From a checkpoint of a small transformer trained on Wikipedia: untied embeddings, 901M tokens.
MLP neurons of a small language model. Each row is named by its layer, matrix (gate and up: input weights) and neuron, and shows model dimensions 128-223. Each number is 50 + 12 x the weight over its row's rms, rounded and kept within 0 to 99. A neuron's up and down rows have the sign that makes its largest values positive.
After each neuron's rows, "fires on" lists the tokens most often at its 100 highest values on Wikipedia text that the model never trained on.

L4.gate431:63 43 42 42 35 60 50 40 36 44 49 26 54 41 53 60 37 34 55 57 40 49 60 41 56 35 52 44 41 39 32 35 46 40 36 57 52 53 60 53 46 49 60 69 57 51 62 65 41 56 34 43 69 44 52 41 43 52 51 64 51 48 32 53 58 41 48 54 43 71 42 47 55 50 23 57 69 59 88 63 33 47 57 52 41 29 51 52 50 51 67 55 44 50 56 71
L4.up431:46 44 55 56 40 43 74 26 36 63 58 53 59 35 69 55 48 54 34 52 47 48 61 53 58 28 60 68 89 39 66 55 41 35 38 43 51 43 51 51 47 79 46 55 48 51 52 39 60 55 56 63 67 45 62 51 62 50 73 61 55 62 44 48 51 34 46 37 50 25 42 48 49 77 38 50 48 38 72 46 61 45 47 47 60 23 41 25 53 26 50 73 56 42 17 60
fires on: " Be", " into", " as", " find", "Be", " for"

L9.gate122:58 46 39 63 38 69 63 68 56 52 37 44 46 37 56 51 48 73 39 60 43 49 32 55 38 63 35 62 38 45 24 54 42 51 51 51 56 36 62 60 57 51 64 61 50 41 47 61 57 66 62 35 46 62 60 25 59 57 37 58 48 75 47 53 42 34 51 54 43 46 45 45 54 61 51 51 35 67 38 82 71 71 59 30 54 60 55 53 35 42 57 57 31 38 67 61
L9.up122:51 57 43 61 63 34 31 66 61 49 51 58 34 44 62 70 55 43 46 46 56 65 74 48 50 80 43 34 58 44 61 65 48 33 40 56 41 55 51 31 38 25 46 70 61 71 44 58 48 55 36 45 35 54 49 37 51 44 32 67 58 53 42 53 42 54 43 41 55 50 49 65 45 54 47 73 47 61 58 73 47 36 64 40 54 59 50 61 34 44 18 79 41 53 53 70
fires on: " an", " as", " was", " |", " being"

L11.gate744:63 51 40 67 47 61 33 54 32 57 53 54 64 17 54 50 55 44 27 31 34 57 44 48 19 46 68 49 36 66 64 71 52 39 53 18 42 37 63 79 33 41 43 47 50 62 28 40 58 54 56 68 45 54 27 56 45 43 56 47 46 29 66 44 48 58 37 28 50 62 60 25 43 58 56 65 47 46 35 54 41 46 57 57 34 53 48 66 59 49 53 47 39 46 42 19
L11.up744:48 46 68 49 65 47 40 48 64 44 54 44 41 23 63 52 75 44 39 51 58 52 55 57 38 47 62 48 44 49 62 66 45 36 54 46 59 48 36 43 56 64 56 56 63 54 40 35 62 85 54 36 41 42 48 52 62 85 66 57 51 57 52 51 20 45 35 44 24 67 44 37 35 31 50 69 52 66 43 44 64 45 53 25 37 46 65 54 67 56 57 56 37 35 55 47
fires on: " and", ",", " he", " she", " She"

L6.gate461:66 43 59 58 56 47 58 63 53 58 77 34 49 33 30 67 63 46 55 47 42 53 42 32 46 50 43 42 54 68 45 27 24 35 42 56 56 67 51 37 67 47 43 73 42 48 64 50 38 71 40 65 51 44 57 33 59 32 57 29 49 50 45 63 47 51 59 45 39 70 32 53 17 62 34 46 56 63 50 58 50 47 46 53 72 40 66 41 47 38 47 62 44 62 31 45
L6.up461:56 45 46 65 53 33 54 60 65 38 63 72 58 43 30 58 46 53 38 18 51 51 43 48 43 37 39 64 66 48 59 45 70 38 55 45 61 60 42 39 49 57 59 64 31 61 59 39 67 52 65 67 69 55 50 43 50 45 51 61 50 35 62 53 64 38 32 59 59 59 48 30 54 53 47 49 35 40 38 34 48 48 34 38 70 50 40 69 58 67 46 74 49 50 57 57
fires on: "C", "-", "ad", " Tel", "de"

L9.gate734:36 59 59 49 58 39 42 60 77 62 51 52 57 38 59 53 53 43 57 33 60 52 34 26 54 44 36 75 64 47 49 68 45 30 51 50 75 56 39 66 55 57 33 43 63 44 60 48 48 26 59 64 73 50 43 48 33 40 41 70 49 47 34 53 52 46 75 25 41 53 37 66 38 72 43 65 23 43 64 84 47 21 47 51 68 47 52 52 39 69 50 55 30 49 36 33
L9.up734:45 49 43 42 64 58 38 36 66 40 20 75 52 67 52 19 23 68 28 62 35 53 36 30 39 60 54 40 48 40 54 59 46 49 53 40 58 64 56 74 42 51 51 44 53 43 55 51 50 54 26 64 44 35 54 46 49 46 49 52 48 47 40 44 45 45 46 57 59 65 58 52 29 46 19 44 50 39 62 53 34 52 43 48 49 58 54 38 48 45 57 68 39 65 47 62
fires on: " not", "ed", " to", "d", "t"

L9.gate133:62 57 64 43 54 58 53 40 57 34 54 45 34 29 46 40 61 43 47 61 36 59 59 52 40 59 59 78 61 48 52 42 56 53 67 31 39 65 62 69 37 29 37 57 70 46 29 65 35 76 52 44 44 56 49 32 43 38 66 33 42 50 62 71 63 49 50 42 43 44 69 36 44 63 56 36 84 65 56 49 69 62 76 32 58 56 58 52 56 44 66 41 32 34 34 39
L9.up133:31 42 66 37 59 34 31 44 53 48 74 54 57 40 46 57 60 30 38 37 48 33 56 50 46 50 69 53 30 65 67 61 44 22 62 18 56 42 69 49 58 64 52 55 53 49 43 50 57 47 30 66 55 36 52 44 14 37 50 50 64 30 38 59 67 33 49 47 63 50 48 64 37 64 63 52 47 44 58 28 72 62 67 37 39 26 41 70 40 60 67 62 36 47 19 69
fires on: ",", "\""

L12.gate1020:54 57 48 50 52 63 42 55 53 31 72 32 62 62 29 62 46 60 45 32 49 56 53 41 10 62 64 57 51 61 73 37 69 29 49 46 26 60 41 66 42 49 62 49 64 39 48 45 38 52 59 83 27 42 63 68 40 64 48 42 60 72 76 32 61 58 60 55 46 50 47 47 51 61 28 63 47 38 58 53 49 50 66 56 46 69 70 78 40 52 45 50 33 40 46 28
L12.up1020:55 39 45 45 57 39 29 46 50 57 47 40 52 37 47 50 58 13 61 39 39 65 60 31 30 44 42 33 48 52 51 47 43 55 58 43 43 85 62 42 54 36 61 61 71 47 54 38 66 37 45 57 39 44 43 54 53 62 46 27 68 63 52 32 58 60 51 49 43 52 71 45 58 55 69 60 54 44 43 69 56 50 46 64 55 53 64 45 65 58 50 28 15 52 42 68
fires on: "n", "s", "i", "in", "an", "er"

L12.gate989:58 49 61 76 41 43 40 42 58 28 65 56 54 48 51 59 72 47 50 25 48 37 23 48 52 58 31 46 60 76 33 65 41 53 33 59 51 46 22 41 64 68 48 57 40 77 32 39 54 71 47 35 41 68 36 28 49 71 37 37 52 67 50 53 69 78 51 57 58 54 42 40 78 45 34 44 42 57 48 44 44 57 36 60 48 20 38 42 25 67 33 30 74 38 40 49
L12.up989:65 50 44 49 37 53 52 77 42 38 53 33 61 44 22 36 47 52 32 28 63 61 34 44 58 71 30 42 52 72 52 39 47 42 41 42 73 71 59 47 45 54 40 67 57 81 50 66 46 52 53 29 54 42 58 57 49 68 33 27 58 44 41 53 47 53 47 48 57 42 32 30 67 57 54 35 53 52 50 56 30 42 53 42 63 61 29 44 47 60 55 60 45 54 39 54
fires on: "-", " \"", "/", "M", "va"

L6.gate116:35 33 35 68 57 66 61 47 59 67 41 52 50 60 48 55 35 32 47 58 59 66 63 60 41 42 42 69 53 61 42 57 49 46 57 44 56 45 35 50 33 63 66 43 58 56 58 47 42 84 47 46 54 41 55 45 25 58 63 54 43 60 56 42 50 61 42 65 67 47 56 52 50 53 45 55 51 29 74 46 47 52 60 47 41 47 70 64 41 76 47 41 42 47 46 65
L6.up116:47 11 38 70 56 45 55 45 45 67 38 50 42 28 27 15 63 57 60 21 51 63 56 56 43 55 50 48 43 52 46 66 40 40 45 57 41 41 58 40 50 44 49 58 35 59 44 66 46 61 32 48 62 62 57 27 43 38 60 44 40 65 62 57 44 57 55 65 50 63 62 58 63 40 60 62 59 58 56 54 46 45 53 64 42 45 50 60 42 42 63 42 56 52 51 52
fires on: "-", ":", " post"

L8.gate947:63 44 52 67 66 53 58 62 35 43 43 49 31 38 55 64 46 53 44 67 65 49 50 58 56 68 48 56 35 56 56 46 78 49 59 60 42 44 50 37 49 69 41 69 46 60 53 38 53 56 37 50 54 35 57 59 50 53 64 51 44 46 48 72 47 30 23 47 43 56 44 50 48 45 40 44 50 53 46 40 58 57 34 39 64 48 63 44 13 71 55 34 57 72 62 37
L8.up947:62 44 56 57 38 78 32 27 52 35 63 53 46 56 48 31 50 51 49 26 47 54 53 62 37 48 57 70 40 43 62 44 35 68 30 68 36 59 43 45 36 46 58 43 50 45 53 40 46 56 32 44 31 42 50 55 40 54 54 55 51 67 51 40 41 39 35 49 55 74 69 41 47 44 39 69 45 24 44 63 41 35 60 81 48 57 57 46 21 51 37 37 45 71 44 67
fires on: " for", " of", "t", "th", "nt"

L11.gate301:42 26 59 47 50 53 64 46 57 26 30 50 46 83 52 61 51 52 59 70 48 43 45 44 51 44 40 45 48 35 60 50 57 57 42 31 28 41 37 47 66 55 40 71 51 42 48 27 39 65 40 27 37 38 32 54 31 55 62 64 30 60 24 37 42 51 54 28 57 37 50 40 47 75 36 59 41 54 48 61 33 46 36 40 21 49 36 56 41 57 27 53 59 63 56 59
L11.up301:49 33 53 64 34 44 46 60 49 41 45 40 73 62 50 64 64 39 53 58 48 47 39 48 64 52 31 56 68 40 48 25 58 57 72 28 53 46 53 70 38 51 57 59 38 58 57 47 47 39 35 48 54 52 54 54 44 57 61 78 49 50 42 60 34 54 57 30 61 51 58 44 37 46 42 67 45 38 55 29 53 58 33 55 52 59 47 44 51 30 48 48 47 50 45 44
fires on: "De", " to", "de", " Jose", "s"

L2.gate387:63 49 59 58 56 35 52 59 75 60 54 45 65 50 74 37 56 42 38 49 44 50 44 52 52 54 49 50 71 48 54 46 56 45 55 44 38 37 67 42 41 44 34 54 46 38 57 56 68 53 58 46 50 67 44 57 37 39 50 35 50 40 51 75 50 50 79 39 48 47 76 47 67 33 32 62 38 56 52 66 42 64 38 51 40 48 37 50 63 46 66 52 43 51 47 50
L2.up387:53 43 34 52 50 53 74 56 55 56 53 56 50 61 57 53 57 54 50 43 31 56 33 57 57 35 49 52 37 41 36 51 52 36 57 44 47 30 49 70 51 35 19 56 49 44 45 56 48 42 59 45 45 58 54 66 55 34 34 60 70 32 48 64 68 32 60 45 61 50 58 42 71 48 50 31 38 50 40 63 27 72 37 53 46 38 07 49 60 61 53 65 58 41 62 66
fires on: "y", " John", "cy", " Mary", " Bob", " Margaret"

L8.gate840:53 36 69 62 52 59 65 53 48 48 26 39 39 37 42 45 41 64 72 58 21 35 42 66 60 51 47 36 94 52 31 48 27 72 54 55 39 63 56 45 56 52 39 63 76 47 45 65 58 49 51 66 38 70 59 64 81 71 40 47 52 63 62 51 54 51 54 32 74 61 37 35 47 55 49 47 50 39 61 69 39 40 54 74 63 70 34 35 39 47 73 55 27 59 59 47
L8.up840:38 51 73 37 69 86 50 31 58 52 71 23 40 62 50 68 80 61 56 71 39 62 36 40 60 66 53 47 30 23 25 55 54 58 41 54 43 61 65 48 30 54 44 64 58 51 40 50 74 57 47 70 60 74 62 22 68 58 62 67 44 57 66 57 44 32 56 68 52 52 58 43 42 50 40 60 34 69 60 49 62 42 60 38 58 56 72 53 49 54 54 51 50 54 43 56
fires on: ",", ".", " /"

L8.gate988:56 41 46 33 45 47 76 52 25 33 35 36 84 33 71 62 50 51 49 30 59 81 50 58 66 53 45 43 53 32 57 58 44 42 54 42 49 27 46 44 64 68 48 40 71 46 47 51 50 62 41 48 45 61 40 48 41 55 60 60 62 57 25 44 58 42 34 65 41 55 64 54 64 40 38 50 46 53 43 54 41 51 58 50 66 36 49 68 58 68 42 50 55 64 28 60
L8.up988:60 77 60 27 55 47 40 40 48 18 35 66 50 54 41 51 36 22 34 33 50 43 56 39 41 60 38 60 73 50 52 67 29 31 60 41 42 68 72 52 53 32 38 48 33 43 83 46 57 50 32 61 48 57 55 37 59 52 62 70 37 51 53 48 49 26 29 55 41 53 61 47 51 67 51 42 35 57 33 46 61 63 70 40 45 23 62 51 47 24 58 56 74 41 35 48
fires on: " of", " a", " as", " only", " into"

L2.gate883:50 45 62 59 61 64 61 41 44 62 61 59 44 27 69 28 64 33 67 51 41 59 49 46 57 47 54 52 56 58 57 55 50 38 62 42 40 49 26 74 63 65 51 65 25 17 55 55 54 53 43 47 42 46 52 31 52 58 61 43 42 62 44 43 50 45 46 53 50 47 28 40 48 41 61 37 39 62 67 44 48 46 60 48 31 58 45 44 55 26 49 46 61 56 29 57
L2.up883:26 54 56 63 31 63 38 57 58 63 55 45 62 55 39 60 44 43 52 46 48 51 54 71 35 34 49 57 59 55 38 34 38 44 38 54 34 39 72 57 46 65 54 61 52 75 69 51 45 53 38 46 27 66 45 34 48 67 57 30 48 38 47 44 60 58 56 33 48 58 57 43 62 69 65 70 55 62 38 58 60 45 52 47 53 33 65 37 40 59 67 43 49 47 42 43
fires on: "ing", " keep", " place", "um"

L11.gate312:64 56 42 58 52 67 32 56 58 45 79 60 68 45 38 51 48 49 31 36 35 69 51 48 29 17 64 65 38 48 54 64 59 58 30 43 53 52 38 60 35 21 47 53 73 54 29 41 66 60 43 43 45 52 48 61 55 54 48 52 50 42 55 56 51 33 41 52 25 69 58 37 51 65 41 50 53 63 64 42 63 63 56 43 52 66 47 64 63 59 43 41 31 34 40 62
L11.up312:38 62 42 43 51 48 47 46 37 46 46 38 52 46 38 60 55 48 50 32 73 64 64 63 46 30 39 48 57 48 73 66 41 56 50 28 84 66 69 42 77 54 64 51 66 40 49 63 54 50 52 61 49 44 42 49 51 43 65 64 32 08 46 48 56 52 57 47 29 55 52 62 54 41 52 56 60 60 31 52 64 77 58 36 54 68 46 45 48 47 54 51 45 43 36 49
fires on: ",", ";"

L10.gate301:60 66 43 28 31 53 43 60 54 40 41 51 58 40 33 37 43 39 73 55 37 19 53 41 48 42 29 41 46 48 63 51 64 37 81 38 63 57 64 28 49 57 55 22 44 29 33 58 41 58 57 32 46 38 58 64 71 56 50 46 55 49 46 55 65 50 44 35 50 30 58 55 74 52 59 37 28 57 51 39 61 55 39 66 57 19 64 54 33 71 56 61 32 55 46 54
L10.up301:71 54 31 62 67 72 69 45 79 62 44 55 50 52 53 36 33 54 45 21 41 62 47 60 25 73 18 54 70 51 68 67 49 33 48 49 64 62 74 33 62 36 48 36 44 44 50 53 40 52 57 67 41 44 65 37 72 50 48 59 35 55 30 66 63 63 49 45 42 53 43 78 39 47 36 39 60 53 29 40 40 74 51 27 42 66 41 42 49 54 47 32 48 55 46 65
fires on: "s", "t", "al", "l", "as"

L9.gate455:47 41 44 45 52 57 37 39 56 47 25 75 31 34 49 46 36 42 50 27 60 64 62 60 73 71 60 49 46 62 59 50 90 48 59 39 45 37 51 44 50 53 33 47 52 27 50 31 49 44 69 39 43 35 41 72 42 46 77 45 33 49 48 48 28 41 46 66 57 65 55 38 61 61 47 27 78 52 76 65 32 40 49 40 48 47 52 50 29 51 70 72 51 55 53 42
L9.up455:64 50 40 55 52 61 42 59 54 54 36 22 29 26 40 50 74 64 48 58 58 62 48 46 41 52 50 79 58 35 79 39 57 58 48 46 54 56 33 49 23 60 45 36 47 34 59 47 74 28 61 48 37 68 57 44 44 41 58 59 39 24 52 41 34 52 34 43 53 70 56 42 47 31 44 36 20 41 57 35 49 74 53 48 56 44 54 45 62 55 56 61 36 61 36 60
fires on: " for", " in", " of", " to", " as"

L8.gate164:53 53 45 63 48 59 29 54 36 50 52 33 35 31 12 43 60 45 59 45 43 51 52 43 62 45 54 48 76 46 50 41 45 74 72 47 48 67 49 51 47 59 54 67 51 41 46 58 26 73 28 39 61 39 66 48 35 40 36 38 48 45 50 16 48 46 84 46 42 55 81 46 50 60 61 53 69 41 53 64 48 47 44 54 28 55 75 44 40 49 31 59 38 65 42 43
L8.up164:47 53 59 52 66 29 71 53 51 60 61 20 52 46 69 74 57 37 58 29 43 72 59 52 52 66 48 41 70 42 73 33 58 37 49 71 45 69 49 46 39 41 72 66 59 58 47 58 54 38 45 54 35 69 41 82 26 43 46 25 60 45 56 55 50 57 58 64 47 76 62 51 50 57 56 58 46 63 46 46 50 52 33 52 75 55 57 40 42 47 54 44 36 75 35 47
fires on: "u", "er", "i", " Le", "a", "e"

L11.gate247:41 52 59 50 48 40 53 36 68 46 59 73 64 50 51 43 42 41 51 44 53 55 24 33 60 43 49 58 44 67 34 43 49 48 62 62 55 56 40 49 48 50 54 55 39 66 51 35 60 69 54 39 72 54 53 46 39 67 53 37 47 51 52 54 51 46 51 42 71 37 43 47 43 67 55 53 66 64 60 48 48 42 47 62 72 41 68 42 56 54 34 30 52 38 51 50
L11.up247:50 42 56 63 42 25 53 69 67 53 60 59 49 34 37 51 76 43 43 31 56 58 54 50 60 34 66 44 52 66 78 44 76 74 80 57 49 45 60 59 37 64 47 80 52 54 66 57 46 68 48 64 62 52 52 40 59 56 48 51 52 45 70 46 47 39 45 52 80 79 56 58 63 52 41 45 57 61 52 51 40 45 49 55 51 39 41 56 57 50 48 40 41 37 42 43
fires on: " \"", "-", " ("

L11.gate603:59 42 56 57 45 37 31 62 59 39 49 57 37 57 54 45 43 39 71 48 39 29 17 57 56 31 39 34 70 62 28 52 38 43 38 60 50 76 51 55 53 52 50 72 50 52 50 43 45 50 46 63 72 55 52 65 46 39 45 46 67 43 37 62 35 28 42 64 69 28 34 55 47 51 51 38 47 68 68 22 49 50 52 41 56 60 29 38 63 55 65 33 60 57 39 53
L11.up603:46 59 37 34 58 50 34 51 63 42 29 50 59 43 39 48 31 46 38 48 58 51 58 22 36 59 57 66 68 68 39 29 49 45 69 52 57 42 54 41 42 47 73 43 55 27 70 52 64 46 32 49 80 64 37 42 52 36 36 45 49 53 50 36 44 89 71 49 52 60 47 56 25 28 40 52 69 35 40 41 58 56 50 48 49 44 61 35 47 45 62 48 43 38 48 62
fires on: " The", " the", " following", " this", " This", " previous"

L10.gate474:41 39 48 65 58 57 37 42 58 17 32 48 44 48 62 46 60 56 74 56 36 64 28 49 68 33 57 49 35 53 56 19 53 62 45 41 43 39 69 55 39 47 59 40 65 73 48 63 43 61 49 61 54 29 61 52 42 36 46 46 52 75 54 55 48 45 37 52 70 23 64 22 43 54 30 49 57 52 59 42 40 65 64 71 50 52 47 48 53 54 31 59 52 55 48 36
L10.up474:56 41 74 57 45 44 56 40 56 55 31 38 57 41 51 51 60 57 43 28 47 61 50 46 41 41 53 36 53 64 62 44 63 34 46 41 45 48 66 38 36 16 39 54 74 70 56 40 37 49 77 63 69 56 54 54 64 48 54 49 51 37 44 73 71 39 58 53 54 42 54 52 36 32 50 65 60 40 53 18 32 43 49 52 55 55 37 39 59 32 61 42 47 46 51 43
fires on: " the", " of", " The", " as", " |", "-"

L8.gate256:65 41 55 32 45 42 55 47 58 57 52 59 49 43 47 39 49 72 44 64 27 48 47 58 57 29 65 57 53 47 66 64 66 55 48 48 59 49 31 55 70 46 30 42 45 48 47 43 55 60 54 51 60 38 72 44 59 46 53 58 43 53 41 76 49 45 39 40 50 46 52 33 33 59 33 52 64 64 44 46 59 62 56 61 61 38 55 25 70 34 37 58 35 52 47 65
L8.up256:58 48 43 41 31 39 59 47 56 50 46 70 40 46 72 25 60 68 65 44 54 51 47 64 47 38 45 51 53 46 45 43 72 61 80 35 55 32 56 48 58 40 55 51 43 42 49 58 86 70 28 38 59 47 57 71 53 54 19 46 46 45 46 71 51 26 65 54 62 70 48 37 52 60 55 39 32 66 53 47 52 39 56 75 54 50 56 35 35 52 57 39 62 36 39 52
fires on: " The", " \"", ")", " how", " v", " on"

L12.gate593:83 29 57 40 40 66 50 42 33 62 61 39 49 44 62 62 32 46 52 48 71 50 37 46 49 44 34 59 46 42 69 27 55 66 44 39 51 29 29 63 51 48 37 63 64 38 43 49 46 56 51 56 42 10 58 62 39 66 48 46 51 64 38 33 64 44 40 50 67 37 34 41 46 55 41 54 57 48 35 63 65 52 62 56 25 32 45 48 44 45 44 58 59 55 80 42
L12.up593:46 43 60 47 35 56 63 44 50 45 45 32 62 65 41 61 43 33 52 69 55 71 50 26 63 35 47 68 54 48 73 27 48 51 37 41 48 47 62 44 39 36 52 37 56 59 66 34 46 57 54 53 77 56 44 42 57 57 32 25 44 26 50 44 63 66 69 45 59 49 64 41 40 38 53 32 63 61 41 51 66 41 37 46 48 33 33 38 43 30 62 38 84 53 40 51
fires on: " Ne", " Si", " ne", " the", " I", " The"

L10.gate802:35 18 47 36 44 50 63 40 52 71 44 51 45 55 53 46 63 44 66 58 47 73 44 33 44 56 45 74 42 49 40 50 55 45 50 48 39 56 38 38 51 60 68 31 50 32 50 41 45 53 47 53 41 40 53 60 36 67 42 55 49 46 53 38 38 53 72 34 53 45 54 59 60 65 49 56 53 47 65 50 51 48 52 32 56 43 58 45 61 67 27 71 30 61 72 51
L10.up802:52 69 63 67 64 48 55 70 37 55 44 46 28 69 73 62 51 42 61 29 40 59 39 38 61 58 47 61 63 55 65 63 70 46 74 36 49 58 81 63 44 52 49 48 65 36 52 63 51 44 48 47 64 33 30 56 35 53 48 57 55 63 41 63 45 51 52 42 64 59 57 47 57 35 43 43 56 59 45 35 61 50 41 37 57 53 45 52 52 52 59 55 62 68 45 57
fires on: " to", " in"

L11.gate797:71 44 60 67 55 42 42 53 34 41 64 54 56 35 63 50 58 62 50 62 35 50 45 52 35 37 78 56 25 50 56 80 45 43 51 35 40 48 42 70 62 32 37 55 67 64 54 47 60 55 40 65 43 34 40 58 69 46 56 55 69 49 67 32 49 51 63 57 36 48 59 49 42 54 29 50 38 66 34 68 64 49 40 59 53 46 40 62 51 49 57 40 55 36 55 55
L11.up797:64 34 50 42 45 61 47 48 54 58 51 27 87 42 54 34 30 34 34 54 50 51 72 44 22 40 75 65 69 39 55 67 67 35 57 32 60 37 49 43 45 21 69 64 52 33 60 35 34 44 38 43 36 52 44 36 59 47 56 67 47 36 40 34 52 33 49 33 36 62 23 45 68 61 28 40 47 58 49 35 64 55 61 45 58 60 55 55 61 43 44 73 49 40 43 45
fires on: ",", " -", ";"

L2.gate785:58 51 55 45 62 57 47 35 61 37 47 56 58 39 71 47 53 49 64 51 46 47 65 43 29 41 54 54 61 75 48 57 51 48 56 67 54 58 63 47 57 62 57 50 65 43 52 56 54 61 50 49 70 53 51 61 33 49 61 43 62 46 29 50 30 48 47 45 57 48 51 57 43 63 47 60 45 32 45 65 55 46 57 62 60 42 31 61 55 33 63 29 28 25 28 47
L2.up785:31 53 64 50 48 71 43 67 46 74 37 88 63 56 57 50 55 63 50 42 51 58 52 40 54 61 49 59 44 42 40 54 60 41 57 38 39 57 47 35 49 60 54 54 61 52 49 51 36 49 48 58 41 39 76 31 41 44 50 68 68 54 54 49 53 40 51 67 39 49 68 53 44 55 50 51 37 62 59 32 49 40 48 78 30 39 48 57 58 46 54 53 37 67 49 47
fires on: "d", " appointed", "ed", " as", " back"

L4.gate628:46 51 44 60 57 65 58 28 57 45 32 65 52 50 40 40 47 53 77 39 74 48 54 58 29 56 28 52 80 34 55 61 42 56 56 65 60 70 58 57 55 41 39 23 52 42 43 53 58 65 45 72 41 59 61 69 71 43 63 66 34 48 28 45 61 49 56 46 64 41 43 67 42 40 62 44 55 42 75 40 65 39 32 56 59 45 43 54 49 53 59 59 36 59 76 44
L4.up628:74 51 44 39 64 51 58 54 46 38 24 52 31 41 40 25 69 38 48 53 49 81 38 56 53 44 38 54 53 43 57 68 26 48 56 44 48 63 39 52 42 36 50 56 62 39 48 46 46 67 44 59 53 38 41 57 70 46 54 45 23 46 46 59 54 42 46 39 47 52 47 49 53 58 57 65 41 46 66 55 41 53 59 27 78 61 52 61 63 58 50 46 35 65 67 57
fires on: "s", "us", "e", "t", " 15", "ta"

L11.gate879:43 38 50 44 54 41 44 45 47 15 57 42 32 40 42 52 43 64 44 50 49 39 54 52 70 52 40 32 46 33 29 74 44 44 44 64 39 50 59 42 54 60 48 43 50 34 41 45 64 45 34 65 43 62 68 39 59 44 45 58 41 44 48 45 51 45 45 47 40 28 51 58 56 31 50 72 53 45 46 50 51 32 59 43 47 96 55 57 40 62 54 39 36 46 52 57
L11.up879:16 69 64 64 71 60 51 65 56 49 49 55 45 57 20 48 46 59 55 38 65 49 46 42 35 55 42 59 44 26 37 30 66 58 28 47 35 57 65 23 50 54 50 60 46 59 55 51 48 51 35 38 45 36 34 59 47 47 68 79 51 66 45 66 49 46 33 54 68 54 65 50 59 69 65 38 44 45 54 46 68 32 41 52 48 57 85 49 63 71 29 59 51 56 53 52
fires on: " |", " a", " 1", " -", " /", " 2"

L9.gate149:56 50 45 61 64 36 63 52 47 37 58 36 67 57 44 48 50 47 67 25 40 66 33 56 34 48 54 41 44 44 60 40 55 46 65 50 47 65 73 61 49 37 53 48 53 28 29 51 28 36 62 60 52 41 58 57 47 22 47 52 44 56 57 15 58 60 51 54 67 59 63 44 52 52 56 52 44 66 67 54 56 53 51 52 44 48 65 79 48 56 10 32 46 57 51 45
L9.up149:67 31 37 35 42 31 41 51 39 40 70 38 48 38 52 48 45 55 47 29 48 48 31 73 38 48 58 40 44 47 76 50 52 24 82 48 44 59 43 43 30 25 49 57 48 29 41 54 49 46 63 44 46 45 38 47 80 35 44 46 49 47 42 40 67 53 61 57 61 51 37 37 46 60 44 53 43 49 67 64 44 48 56 54 62 58 53 66 54 59 53 41 57 70 55 47
fires on: "n", "an", "on", "in", "s"

L6.gate254:58 41 25 55 62 50 70 30 51 49 28 53 41 46 51 57 58 57 50 50 56 44 36 68 53 40 57 35 42 45 46 54 46 55 43 61 45 49 55 59 75 47 55 30 55 43 34 36 29 61 63 55 48 36 53 57 62 47 48 51 56 60 50 45 40 59 31 48 46 40 60 43 57 53 43 54 70 40 43 34 46 51 79 67 44 36 49 45 67 48 54 42 60 64 51 51
L6.up254:51 46 55 56 58 61 51 46 44 45 60 42 61 75 73 44 58 59 63 80 47 58 36 45 63 67 55 56 57 34 63 68 64 60 46 67 58 60 55 31 49 52 60 47 52 40 27 51 62 78 48 70 64 71 46 50 30 48 67 46 40 47 65 49 35 41 48 56 60 50 65 45 50 54 49 49 41 45 44 30 72 42 49 55 48 29 45 29 75 69 57 33 52 59 68 47
fires on: " /", " in", " |", ";", "est"

L4.gate329:64 45 53 60 55 69 73 45 39 37 35 53 68 58 65 47 41 62 53 31 58 39 42 30 30 33 48 32 45 60 44 48 48 73 64 58 60 57 51 52 36 64 42 42 54 64 45 66 68 71 44 44 62 34 45 43 51 57 43 42 66 42 59 40 67 52 40 30 54 74 38 61 47 59 45 41 30 51 62 46 56 40 56 45 38 40 37 31 58 44 50 58 48 33 45 58
L4.up329:48 59 59 49 60 50 72 38 49 54 53 33 48 36 61 58 68 37 26 27 56 45 43 44 25 53 68 58 51 42 58 53 48 54 67 33 59 41 46 59 27 45 40 36 44 46 64 53 47 73 35 58 55 61 65 44 66 45 23 57 52 24 65 34 52 67 66 70 45 82 49 60 55 49 38 40 52 41 33 53 47 66 48 59 50 32 35 35 64 55 45 37 56 51 55 42
fires on: "/", "–", "-", " /"